{
  "init": "trunc",
  "init_std_down": 0.00441,
  "learning_rate": 0.0111,
  "lr_head": 0.0104
}
MLP neurons of a small language model. Each row is named by its layer, matrix (down: output weights) and neuron, and shows model dimensions 0-191. Each number is 500 + 50 x the weight over its row's rms, rounded and kept within 0 to 999. Numbers have three digits each. A neuron's up and down rows have the sign that makes its largest values positive.
After each neuron's rows, "fires before" lists the tokens most often just after its 100 highest values on Wikipedia text that the model never trained on.

L9.down2:594402467508570446473561540519531428515539498518443423514550497521536489492534522440544478573544564417391475496461458528485558510519454471417514523526448473484501385511520432525484517453504552466478493458555544519505410464573560536566495500505385545524517485577522512549451481555624440454470512477501431552492464532480466525536537469415526539545557519440556487509459501569526550488472484589566510572489529496545531574464585582557471476449491483504467456559461518458444545522498511461445391646532558523433642408518505568452550401491517569598456522591518551458470520532560499422
fires before: "\n", " \""

L9.down163:450428505408513558403442583531507525496444551516501539526523531525448519421422531528524518502427473441549546433528515539493502407479476440520456465540589488485448606484407445492444476491367450496552505513513540510399596555504376479542602466499608496488503540397478514566550555520540481604475484533517627522462462607564563520403448547436481565491573554464577503496557548490517459471440526585585532540549469457531516486491486443468536511439444470486454484498526490523586484523468520513536489408440522511494549522487505510360472452497540538547510420464441503540443535457510504509
fires before: ",", "\n", " ("

L2.down239:417394515579510487514420424536531618469522606479431404472534540435481466523488561522517514508511419422437544531386470500559510521418470481503492488491490534349516582475524505484526523444526565496545488533497536570525515478466489503506470597501550484503425508486494586458536482475516435562428585530452406415522483443446502501501380472505528473521502425528467476490512527553573649393486475528489494493507485442412510423486440480642586487529438517421528556561457482533395502557556517531487500508569503509460497491536514487548544535431455493566503486519519409502561536510519468420
fires before: "\n", "|", " |"

L5.down202:532539556486498552502507454461516497552438542369488586501436413484528427470518546581474490465480524487521426585530493530487519481579614529466432508491576558466511495555465422486452546450511499511506602438455480520521388552476460535557598463532596521466477459470498536464359538505542477582566451477487495493514550440510424450570527565499476542557543515555547543467493447451492438492436513598468504532447515477540435531562468476542553553489524502453506554545571565522588539530466528531452436412491506425564466500514370643498442457483525515492450442471506573424431530484607539541
fires before: "t", "s", "3", "m", "5", "re"

L3.down507:572446507399515523464542492435526495552386479456531518559511512525558532517458438503463499459455542492419426476600519532383498568491539505449484538503528514610476493563492487440514449505463381479554514599544573489479500592543500518525492505396535415542525472495596502596502432532509539452483532514483494540494496455493563503531431559407505580510507425525533612527454436498522490472575454490393492408547523477573551562564421453437464362528499596499389481584522518583521546579505516583454487473473504468524463520479456539537546547501565448558465451487531533529408488547517490521
fires before: "\n", " 0", " ", " |"

L2.down505:447474517586517517520520547415555467451464512393500497533493541519442453425553566458423484483496438529400531535474476449560431509448506526472485536425499394469585476519499531419510548470574493520504427377503536486551431521419485487386449540506377447395557472546466438446346531544445520522384524574412567466512508453530497419507444484507599537528452447469542527479553426498375505537501492467478521383396494496566490476469506517533564412483533529550601460519464519473526511589542442523515479464505486481479496531519449537518522460500472451491481549543499437552522453480448507518
fires before: "\n"

L11.down270:502529434420517521371515495561531547509536482453525476457543444411499475543575506518485573487483520413451425533506484488509506478549521462487502557442510507500507492604528497529367446526381596486452525469503523563516478487449515520486495504541481436443493540467522465468436497494491542446486523495525499498553596472618502470504497478467504455624459555463436597424559530559521504542529395461557565540526506500535500504610513458470573437492406499503445535560498538587454538556496451399407447489522488480488446444610637360495538479447433525422569585547582491537501491533514510513
fires before: " to", " on", " in", " down", " later", " at"

L11.down359:522494458468511535502486522459503497540498414491478493572538543528454494525530460450449442526567552436556418436519406496471443473524532514477544539468662536547491513505556435513571588481470525582503444442524464555405396491538500522489505441458492421537445450490476440538479407406494636543517452447505610449488509433580496376558520507479489522497484464486516531406507488616594461470432509562465537606513561440445520512559471465533463547484521482485475504576528444505567558457578478562462539519548569579513558435485467580605504562436505480473566495549573535518545475453495487566
fires before: " |", ","

L3.down433:505576524476502468487465618553495502521431484569495508557490522477461557551523533478455457522602506482549524487475491510477539561478528492572505511471375475547617484536492584509462528556602552466459422551539475555494422475541493502595521500554522508431555438510493476549528541502562601513445437521464566510517495604517448507513523497507537464561511486404480491424578478553532456505469531478536531495429541454589596550554574626515456506578627510463458549437520427464516428531456497516425584513457538468549480501518468437496575474347495515569454486554448535487416499350500486510
fires before: ",", ".", " and", " in", "\n"

L9.down332:574516495403535458481572460489538506433495480571465459455477479514484460543446509564437549469553631542524489483585435462526518545468557504471441437465511492499482509442505484466464520459555531518605597454495422465538442435596477481566417581520388536435496444557493471454495524461407453547510425435443561507556462532423428399512450600599474488492487539517501463476464512507529476523485563479483418595565575533560451437490472476401524534532512507429470517463536448525442524472461471383513528457489418382475553445445417444459497505470543497440517437522579415432550507556478496491
fires before: " 0;", " 1;", " 2;", " 3;", " 4"

L9.down8:429500524557522514517502533433482457525574611506535438522478496492486450491576500484509507513597573518528480450573516457501472483561491443526534391383585538483506525392494378488468512460501468499475494526506534546563366585450563531509571533601544527555422500499473476483467541383430464526433525472550479420560397513608469492507512553568478516512502494503663495589460464509515512483605402572535509514526439462511495480534499400458499442456558471464465471433500509453546522563523564594450528514500552496436519474494549496517619496522449469483502518461491526572579499512486412447
fires before: ",", "\n", "s"

L3.down60:463542459504539486455473458511488479572487490470537456455465617480435516532505453503599474634448510487480377432477555512534383426534474475530511505427462510472556436495493449525495573525488511450490538524498556607519390446590506446480490535436505467550453353540424542525509422536530451525588474472478529527520505436559501517581484492473515427511590504541521532450542509416572460474490446488396505572605540515498515555516539496532525433462436525492615492462479566501543450423470564460459551504535546495562480537476609477508525376503432446526485452507530556566484375528456488492
fires before: " by", " to", ".", " in", " for", " on"

L2.down29:477479519522452500673525458415422529502535503499359522492465534516537491446477495518575443374494561541467516531500516522458505529464502528445379428477525521511411470552435446447462319473442547489457547450443477505481458541589465529455548559491396500451404581514510493552515479612564421501532519552471519445502512473454441496521558534450497524506496508469447545479407416486503537567551554466543418579411531383511534440472538425479486530531549533508408554521569493443506565478508450484510495391424477465526527505495539541450568465492476500543522480487474506524477447477566528509
fires before: "\n"

L3.down503:430576495485450447507504593597494617512483479517513529497485470507430582539496498480538528446401461504542541419546530567515408535546587525474429574442572573526541528465459471512466585434568550487559479449556532538513388568559460490469524513538437503543472502368543442544531476462492578557555475404519453528502483530513495517468575484509554440504465521437594506533507429447579472523467501464480505518455498466512525500439491500399496604477524492482529493512593533425440558612514470499473427521482477467543573421544539524531571584524444514422468489500579503387448394505479446589
fires before: " in", " to", " as", " for", "."

L11.down480:457530525516496489395462494440493533488419557383511418514462497590474507556476427529550527524648493577468521414530515532503425486541457448588487460520529431489472537498474549515430476367472471486552497485607478436483388511558439536506544562548521520493463441538518518515557429443421542496478491555464482615526470459481444520491572484477461517522413469417471428445495445441479440557555533411437542477459451507436491488443467469463474434490462502550504486463465527460561465452484483461297439574434447405519426522475520511499545485459538537493453480466515525542405462447471516514
fires before: ".", ",", " and", " in", " of"

L5.down152:532466527381487521488517497497504449447553456581529484570557487508439562511532519486423580497390530481562529494458504531480528603497510484572457529441560479517521571466475507420574501465408517475424614529519551468534451478509477426486589550525454478406502468496483558520500533418490553393509465505585564581437461532455481546413503506471488512570601545560407531463453602533556496520549427468494549478570562537606543403528516552497559527473563487525495588429499510610474496541533488554420536539527400406431560506547510508541498446435541441601515424520508539538479513495490522488
fires before: " 0;", " 1;", " 4", " —", " 2;"

L2.down68:522451553566611560494522460524449523479570468512484491575534567538372489483571450519425487523445451489504468511521454543437524456509467387398568441493585440531451452597550478581417559424528509539559473563546461554413499426446541474519589519480566544503458486467539565554477400449504475501456537499498484504482358492454518531519481543498623562474423427567494556477447509498479389465510572479517492426517531452542499460454530436546478516550556441498468474529518596411568496493445512448429456516487550565497475512540583523619552473515495514497525532466525446405571505497554493480
fires before: "\n", "-", " "

L6.down464:512450559473490494535531505439449479477432477465573467525513546534513568592502411484580536616637496481409539498533486557487477524527467562484455406507571541522501492549513408509435516517355521511436480559474521514518547491489525507531467455525543520445545506499473530502490488476546494502444479505542426424580562582533447502489537557597492426513459505564509403511629505425461461486486412555519580568433466516491507386504501603476507496519516539531424534525545534447402460584498582591608474606512480512535561610517493556509602458444458451522514443567488504491484536482538492462
fires before: "\n"

L8.down59:490562536538502567473482518495592483435597493561504487497420432447578468497585463541480446425460504586457408469633497338509451549436440592526532444480535469480431616510523527497522479571471577548497510542448518516441512465519520509425510505482492401523505456500538507476515508470522600546521583477463514443459473489477552574413529547491505472506566568574542521482389441450503535539513519445499541370530535441518426500498469533500482517469523543442523555517534487404519557561491453522469411450486556499541591582551417457487597539483438425507519588513483445513523501552517492416
fires before: "'"

L3.down358:497518438521437505447595548528518414507527529592561454451581494608466497471454542497414392510446511505516566475477542478497485471533502554486575521566460416425459486525422573496586500441491552578537505529513463428536579425421586486503470436461518462595445465529549546536515463533522467571420475482460529450517513559601619525568446455519505467540626483512493467500531472549455554492518548503515470498575527513500576501599513517539512437467525568520417446421418470528527545550363401550479553415536556585531452531529446499467546467465490482470486509418549451510485545503499586477
fires before: " |", " (", ",", " relegation"

L6.down216:488512436451494487520460448559562482562506544506422590486494470455432555550441486509536503472610499483442551512408495581514535472551546544484362501414478473495523584510484440568542551547441451536497475518528461531569581544453535468439530442492604473481588441531533493539484476578535500422465512482518511392515546620421487475479531484509470569460404444509561588496598499497551522437480583411538462424416574491590489570504500504418549415463390495505467583501468478448461534606483564441529458525555502471456567470554475492465520461516538467524539453503542619528490538455486499530
fires before: "\n"

L11.down456:486492469478564540443440538422563561507463591507532534575422476471416439525270463479399522477535559540488460504433551535486567489542539487488453434487556490523618514493481527474431572487511391508455583424594520540536427488513589511456491424455410478540527438459522437576499481480483512543520475464548478480552560425474519472501551517504537507543535478484523536500493613483502548527458507507439501539574518438595423482529497536557505544502393547478482479500498446474453526443543535546463570581433534375575542413531491550505524526387507463524496470499462551510475450463504545506
fires before: " |", " -", ";"

L2.down372:490554480513510480508454573460474489504545519588582504571484520439452621474521503472494454462507471561441551451506494537469574492473470553430453483512450512486442446373474490464502526504503536487505570533513476470543413387537567515579583393535475539513495537515512567568540573506595457612472468476534428503537468580471507575491506451473482532514493440466514564539504582523540566530511440492605466608466465507449535470551574474372506522460462542552461437464457558505412541506499496419331530487471569409506529531652520535444497542482468440392539500501475470519526454489489472524
fires before: "_0013", ".", "s", " /", " of", "_"

L2.down237:468497422510538495405487524496528551482500566482431480573477534576485525525509449517470477527593467449447530473497493460475525495492553515500445473570543451479591479558478454595475549534510439493562521393499509503567486556512441507485507493571417536456515553517466629502535516517459521488510547544483487511563542522445401492458453520432501493445480425487414516475492467451499431493540496410427421467404614477433518557520576453497484446499568461543513470527498424525532637410569549606533562383522475497574608471601481480481573570552433536548513489583476535485457543518618570568
fires before: "\n"

L11.down432:438574507546448561485562579533509460455498470554514419574359436468523485549486550515547382539465531550486473379507453417464491465513483572518494459506472495561530508480599553491502533456563487544482384555496431596511394502571474475469573488547543433473482485509530412518410509481532463496425554441466459474480532513475525445508486457514601484541397535588528510480431535459550497462442458454469521538551457499494423482419527461561529570454500530556493588475516490597483420543491362479420496529436559401504483497528506454479482480499411490458465488572579547538548533486438438565
fires before: ",", " to", " in", " of", " that"

L8.down111:502429561476545491539507491431506533468462488486407440512464437509503538482450510410500562477390488483467584575500554489469433509540485515495444538471539524539478505509604506478521537509398485617583563469486442541494448476448396619490501560517415507478525469524459527562530513448510465460472447582470496527518571469553501491533522478474456564500510498601537534594588420446459510468479555550524418526592402515531515494397513487457525578480463435424461570466562460510560616607479531514571443434481533497459540481553593489421459417505468524414444476540562520476573438539527598521
fires before: "\n"

L6.down130:455514443468548492536469499453552439423534559589487523474535500475508474458414421458502438410499564464457438505521482447474405552459448477499501446446462493511525466507482529558422459519464494531408552459534606570448542499515449536567428412494424554575506483577515542614548518564479480471471599464505479499442492540553598518584526582481560487503494434460556550551581542507503439434478558488504539550479510375468535487453573471454493534511458494590510559572493524437482426570424540535415437483494530599467543520473431481518425386511465446412540504465586492412528472486444562452
fires before: "'", "loan", "from", " "

L6.down40:520528591438394432470522479509511505481498529423508574477545452570463449423430497533513485380476476504452477607411502428488560553507378476523492502340485474407469460562420485547462527527463478571488485593517482501444517539438460472472549465444540465505494509527526532523507511504488528519515456540593538517524536528467528507596651478473459558519407496561534537463530511542576432517418481507532421606436457520415538514521477494424580475514498577422526483499499530493465545572500550501516478542504582539529499467545486581575502558487608558534460556533576543408440498421534455504
fires before: "\n", " Qualification", " 1"

L2.down418:453519459516635491445533492525611540433483457534477421390555432588512535532612538581511503560389446480524476423503431457475530475425528491473478471459477449527507547491422538511593572378532467504443496555408592555492472437496507465453489496597506505497570498467535448585404542536436484501515523432522580507474485532519630523466590505465589480470445559501512486496475435522479456439526527466497537521491574502541493545446534556540486542404452502486499555435497506539500494506522483399520444520475527426510438504533527424499445521604520509557480431565535579560487543438540458595
fires before: " in", "==", " and", "'", ".", ":"

L6.down294:507516476468483565475536480476451434581526520480495541425504513519498527501558498491495451392464489450562560490576488489528492536491582428434425488496596508499426439392459569530465495562535487462451501406488652504510591468453505433522482462432433547591586481547498537601513516512511612459540444501492599454506427490492475517432468609454486469463507561462512496492511545485517466554615510501468481577632494590563484501518525489536634529530589548458584552511539460489502609515503465509485526549537507527595415572536566520460467463473538514474550502534468444429522445507486588480
fires before: " 0;", " 1;", " 2;", " —"

L11.down440:560484452534580467518491501596462496519507563536509482487512432497549481495547504429439449451411484558543481449409453462590451547479541533523540536447476528542550500403518490506370506432496546434380593514607596476515434450538450560552501457539527441498517460572463530465537383461591525531430410554486459573505531463523449481529529516512545394544467476511654496521490507523550543476467457603506482394531499497537478472456524479471484521507519566500473545520506478508515589538593496542584453544522370527461452480502453497541533582433440508462522437524387517540565478519564478522
fires before: "\n"

L6.down184:385586471558512550526527483542494513491550476558517448601449543543549532521424490414441560470383463464421501518550482536483539473525466518519413545483520418542501508518452519494442463474604450462393539540443480482514542473510511589384542509489418495547510513497534609499588501433477445533458545462525390552527582552543405520479507467627510474533449463447397564429458472490468442560553470518505498480526479525538544496483490462450379447475458415551487534489531558416480537412551556490422475391533483456467468475457460487467497552540527521538404467450545532568442549566535522530
fires before: "\n"

L2.down200:510473564496614450448412440507494501495466550479484602453432457551409499447483462524527418517514500447504541457487494528523495448498548447470479485463492498430559538467468345566497436472576525464555512402573550572486519438363490601474490542502550482541495475507553493449466517466477559511427516478534549600489513583449424493485543476587489464515529480543474540547513488471597573420478595435455538453504473466517520426499618464514487429464577476516475474503441506459432509587439575569421552501511536614428610490598468503427474463434508482522542524499534460464456545431502483451
fires before: "===", "The", "|", "-", "In"

L8.down450:510406548468629441549519461461519558493402465549392442452521541496468457538505481509543517458505500496541371451515495436536555514418510541510507553565475552506527524552525597511458481456549477539506553529450423491526461470638441452453434575465546512445443474508513464433617460455502492505417557500455484464416509524514525493557449448519415576439530499617525474535542537502446415494420540472512500540424476455510487542555496482480549429435600465460504478488497495512509445493492546587454496590534535557550556540499568564611539453576519458495539582503475618474476389451494467454
fires before: " 0", " |", " 1", " 3", " 4", " 2"

L11.down164:519528520551559466494534494497418523524487545428565517541578507445486491535516401510511498462491513477479479432520481514509493428485462391500512480439493587496552518510597442526502344486541582557440453438502475514556451443427505503462542430506304478535433484544468534412523445533444535547427501561555474481489496495478496508472543534539571520429527455506491547479529547498495517413372456563514433519558391550423522469447511507485440455500488527479525498554517409401604414466483482376462444502517563522449427550525533438488419549554526442555463494438471516551389534540477486510
fires before: "|", "|---|---|---|"

L6.down0:487443542470576511553537429454533445513486538519469510585562544526441475485536517574569508507523459498544494532541506523501569483461517497531435461520555373538447504459455471527447479605430535511495538449537551555501556492396454525446470566503584475524500544503459521514500534476562505480555493541546596473494454567478566466582471517385551611553528535444532557507451399509443473468493488522511604653530540515501488440457473519538613458516520496497556530504491550456530571534611510427564486541548507587540556466525544592499476517434528513475514444378395474605419544462467454398
fires before: " a", " an", " American", " the"

L6.down273:622465491502469405519501541499563469550420431508455517505569599550455462535485433502487531511451461548509532546552542422496395456477540515494451486546505477380606486547545386534508412474511529510468525358479503493489541529415433503523515511564401534479568525517594562546451421469400509433460428504494629473546495539511471603508526502539525507484562506382464506474486453532501480525454392488446577543390503525513491485421497459487581444543548496504497537421478524493457480510455484546366448531454429497477490496543489527499503415508483495528536428429542461532540453455478576479
fires before: "\n", "==", " He"

L11.down383:507518560433470524534516481490497491542446438419523568647480471523537550464510465466534525467608505425497470540528439556500525474541403506475440457566551516493510525488451523537541516538535498539489486372505505552512523586450500496491490551474568527504504557488488594575499518388427497494564491561476470446526476486501516522506467551481526404455522545501502548470573582556525508415443498482515434829484469515603492482511505480482533523425503483500459528459603596528576510491428466478579506486522472522482526512553489467551466480432460486468471467475487525509499552548449434517
fires before: " the", " a", " his"

L2.down508:525559427468515549412394551510494502522512520519532510487464446437496571498507520523561547493623518489577569441516550527441571454511492525467528562491554575449561390527434433551488486452495427568370545506464616569502432491502466524470551395413543572520536492548532524540522529550509463493510503475542432472494441462521522498448523506518537422463494470488416502445462560474583449528568432532468518537426512559507589586615524451426508455449535546556458545510421470551573556484546528521430520470578431431483451546532484450580381512535542467455538475504451521465602512586545514473
fires before: "s", " a"

L11.down168:480414504547574573517520435502517477510546533642503453494516465563484512530511446453538431498583549525419488558537470473488507467407527529520520570444422538551437482488519470540500554502559563437443464545533488452509574478431487523444508469484586531441433550589453447512511485464518502468541522622304520469541400592441459465530485513470475533567458543478560510512438498532512528511472579470529439550482493442526549649446482622548351496528410558579551518474503480460450540534520473489557531612529515489470483473502535495507457481462444489483429502525496549410498494442472467485
fires before: " ==", " life", "==", " and", "out", "s"

L3.down253:535498482496552496532406428481485524467504486628511581525461569455442551414478442498541536449586448478474530528356520459583491506515541515481446484403516459430533545542570522548533429567536505518430544446442482460488473431427438542479533477512486432475501506445435504400588496509367505537510481490566534613436474601431489521539577508458506461596621508508515513496498446552499455556575547557596491601527527480513561416430574494476569502543436452427554477463556498540519502559561484478430516598506446555526537519529534545515502523542513481487541464569461435459528525429533480471
fires before: "\n", ","

L6.down144:453474505546600496550487426472538532558359526461508523491424449508564476421392414508487472401558439459631538456494473436480561517513518460511516547508468447528525573609558516613403496524549481561439477530496424492516529488575409527463488503445587530437442482431469545494552510528496523499489527469600539430507507572410592574440498454489473529584487521488525522492506551488511521505505626499508504536515528468504460607509543474452478436506487610456542362470498551456537545508522451462478460494528512540529422398478394511561481517447553548582465526563485486513504476519527492565
fires before: " |", " 0", " 0;", " 1;", " 2;", " 2"

L9.down296:484544534514535559494410483506514535470509469488450502516578602482506462485381514484612481406484493526555462527576489496549471568496560567496503603550491501463532422584517512500468517538458464499435551584510524523447624486500463476566533430574524424486449572520488511455534492546483539424555465528555504429597533600512515385546512506454513349532451485553578554479474433442528580530555531486525466504444535477387474452447484494481479468448519470615513511484538463479514527557453533567497444437579524516605520543522379544480474492426520518575501444491540447637471519537500476527
fires before: "\n"

L2.down132:477421589472512589536523491581480529532519522507563587533480596536502501447533600574457507425372497448486528553488485541594484457563507525588518569495512494499480463570417545562399586470428488584401477444527501501420558439411514539488515514513535465544427519578433522507455522479556584521488544501504602526464510480539361477535484531542567494498506517465625541465434475399460460483498553516514505528372422504518492553427480484444557506454475441607464542406482538494452444535475509439553458538506518490479624549512531520570507462516529500494522442488449482442480479491450469524
fires before: "\n", "-"

L2.down249:394554566427476504493449563501569524549495492396512467420463515453528494499473498418555522492479444575388360450439482479454474421445542610618530487514487554365534508476476485547510559514478579562417432496540538461507559492492471526480516552449501556522426463486520542452464448553510491518495491449460402495532544589454415437490504461503446510496529540554503504505669512477452489545534470526492510510441462531506493509518486649530469487559492446529400523512508580476504497465512549500420554485540456444509424567515483502523548402547521499554447545538491485565533522448363495565
fires before: " in", " to", " that", ".", " by", " on"

L9.down485:497601581448546541561555525533519508479467481548500525432460442468472406523515461522464351465357453482528448467548534581423495444485503508521442448546523491517492524559517502440433541527505573591534476501417432445427474488512532475462469469517510447474525505513521548537478491443468479425551538590499486491418502469476451559510522430472440562519450506598466563487637465514409571508571464451512428458622529521444451536509532511482511553492508483452462430521574457454427533496511510563545427435451479479535574546555457387508574557494581470478406577540603501508509496447556543427
fires before: "'", ",", "th"

L6.down100:511485551502480481523559455470531556520586524519501617458427502454417461586480457529463499544536516482544500589542444504413504516457499539554493533501501557393550387519422426564522446489438497564526475452471576572471562552462470503518392443520577431494473587452508551557567462534536564563477529463510539521542470625415529612563543551467521585487462555448452490415451478480545436392512527532464446524402553545509475440513536457446528497472484490498435541512541506440520537556496538456449438456598478589589535498565521604471511468499458528538486502519487509464541483351490546507
fires before: "\n", "-"

L9.down503:541559515504478444538425533467575504589548467449432499500536480460439445502562379499497633425346536459540464559519463458470553509460471453466427538480530539460503502468463509439425448519393419512460496416540501526532419436530595411519498473591493547481552511480506506492501449505418535462532501499486637453529538440516505499569503584468402528421537447456605387478465513540487481433583488554473492532475543493565508494512503434494480481571537432468472481549577495460586540470456604508564490436547447500544488518492543461505545625478513466454522508439488557534501429525556542522
fires before: " that", " life", " to", " it", " as", " he"

L11.down104:552566502490524507469493422447449510478534527536545539507507419521430483436473468415612502463502507564493454541475405445480522493415488465473516560444539454454477438444545494512559561461434477594510453532527477548517619459551485390462478460542726484629508453516529489457465527464538452519478485569446523477527518487475593516503516367547479466503521534516446521563544466549453478492452566456389471427504450520452451551553426461500473521448506458539451492429509489494472502524505482480384521511514530591549546529488531450580475567509537523480486466381630453430498513443522514484
fires before: "==", "===", " ===", " ==", " and"

L8.down245:501597463538563543535581448498532520459484559559442442532523533589535531562459543425453498465442368496520524422450584469452592456469519472492566533609439501560465471479534465508501486481411570427552566555478534486436485457515541510566469464489425524544544417490465414399468405449487518642458424518504563464491522398508485511537401461466431471529481416434499489450485500528443585525484548456570589524512465518503541493496555389544457514486500529480459608470485470482493439490519559475503635479574465488519530502489561492381530575437468505501525436514507488461527443496506543535
fires before: " |", "==", " (", " D", " =="

L5.down143:569456512512564420506583498520537444502508574564470433465466468532478471544536664559485565545453476507446514530558485416423539590487459465576495455534454575474491527526542530550446500499560440461377599494428519501493516441390455516587523487525415506482473529523567461470519496518565529459496466570545623422453485470511441514507468613526485466520509572481530448429536523498522443524555372463587499534537513545493535526538473455486528483493642495544518507486481548494545497566555452483536488566454488549508393451451481633571499597476575480505478452489447457525472537418474504469
fires before: " the", " its", " his", " them", " a", " which"

L2.down63:477519518435513442440561536500448486499480478508417546545499464521532582523440372574591447512560472478462557579491471447630514494514595500478580502459522424447514484481416494500523469549455470522491454492562565528446524444542543484535494399557510525517417490506556453474504421601497503547584488530451424432443551530564483461477522544445460516579557441493504564466527523498485497479469454483410542531523529509487531518520520503459503445614517553475519593542464525385520518459491474666516510479562498570455575417470529496505483494404543403471597476515498501511634510370520457514
fires before: " |", "\n", ";", ":", " season"

L8.down143:470451458475596552477509499471551571502564489560464430537461540436557468495440526465504565460481489502460506576524543549433447563498551452518427456512614352566465446468604489552554565408524529451540586531511548434498470495515557540473544583476455535597493447523464543517608393396553499537331519519474560508492514435466527450494501394471470451496480571420454559453516467413458520494434542541532462523549527477508492510450523457507481556625470575484558504519601575474505591469492466512461499563550504536510572491534535532454523534475476510532551476501547565545509483467477578463
fires before: "\n", "-", "N"

L8.down453:526549405422456466449484400415510461441544452569654548588579448507550465463486476517454484368384435521471492439467456581577532535449488528494520530459530487435489437551517531506502453479435453485525521540512435522527561491547401567488491506423436543472536505531533581572488541599520557525513498462479513487446496510596440508390571550447504464473473491478433541497511504490489585511516511521532446587445395502507478529517564484491549464457510527549509592439453493522496436512519491512493488451428542447460502527484530564398552452563485633536490468511449565583495499642516509480
fires before: "\n", " as", " the"

L5.down368:559451483516499448482526550473626517561474524505395498567458555541477601572438498455514552523467490402537508463540489495517616514514562434539564562530550527541527459492448517446507494609547493536588473464485611573524478519489400470501481518440490523563556457377460491545479448488473448510576537513355515495467489489521497493557514542454482573435446494515499553553436483555450484548480474591510544583547521439544514501510416482474514462455614466506435428393547512517488549531470572456517465436429526561472463527566395519521514517477575448475608488468464533461381484548556461554
fires before: " the", " that", "\n", " \"", " it", " for"

L9.down367:477512488439471634467521523506519450495493490504489531474546483470526495432579595501564504432657529398477478419520494597468493503591545466566426458518444494468548577575482538437549477501548518532528480551499512482442466574524454491553564525494654457472533517528547595478434401518548477496535502462476562466526563497471435521468564523578444462458625517451538504566495562548540497550526514518540464444520448476548512523476449471498467428551541516558547525461479367437528592508386470532422488461465475499578431536550475432570548481513540423568481544480513588552473546509529545431
fires before: "s", "t"

L6.down178:502475558571557519475448521467484383453463430490473444457408448509569507474457497508492523484438515512528517500493442470532426512444509585534438541491484412530542534499571473475512461523551525604512455519510431419564503472490447504488558442504579523495506558493474460474490554353560433555468558505444516563489539430517421537467500484470575519502532596580558568419362502473471527546681519598472560479580493555426506394417484457530489445511479437453509459508433495582410577539501524537539484419527480502497468538540444558522462535520545558441557541472548486462499500464570448569
fires before: " —", " ", " Goals", " |", " 0", " of"

L3.down332:476508503502505438437550495413577595512567484415474488531617443473505480500468538568578541528464469409561482484465529444521549503550531430529534474426462556486502532490463476497501543435553454459509515463532510551575468475463489452518521500524552504446470550486468509459503469550533519573501436542448460492551541501540484548465504501503473463475464534499516563411470544429616466485457617537469507476327534569541498579462376551477546320516470446409534475555532468461493529519490495492495448375575437499418470393485487505496451507545516589487388472540527520455574542487563598485
fires before: "s", "t"

L6.down441:587511491444451502455508457547518467525558477535512523554489560535549546508426563569485527492551466460484444451439521542540564452510510518552427398533503480483532512540526432548493603502473486463434473534453569614539441535502547435456524432398524465513486552519523492522629474464559591432553505533501559473506471631476537520509518558447500542422436539437447470467585512483552536436496457500506495633518514598544512449556525468362619500515487521479512504461458533552349469489539461534441459454438457519616599439528464477528548511554451495515493470467542543586462516452532573460
fires before: "\n", " 0", " "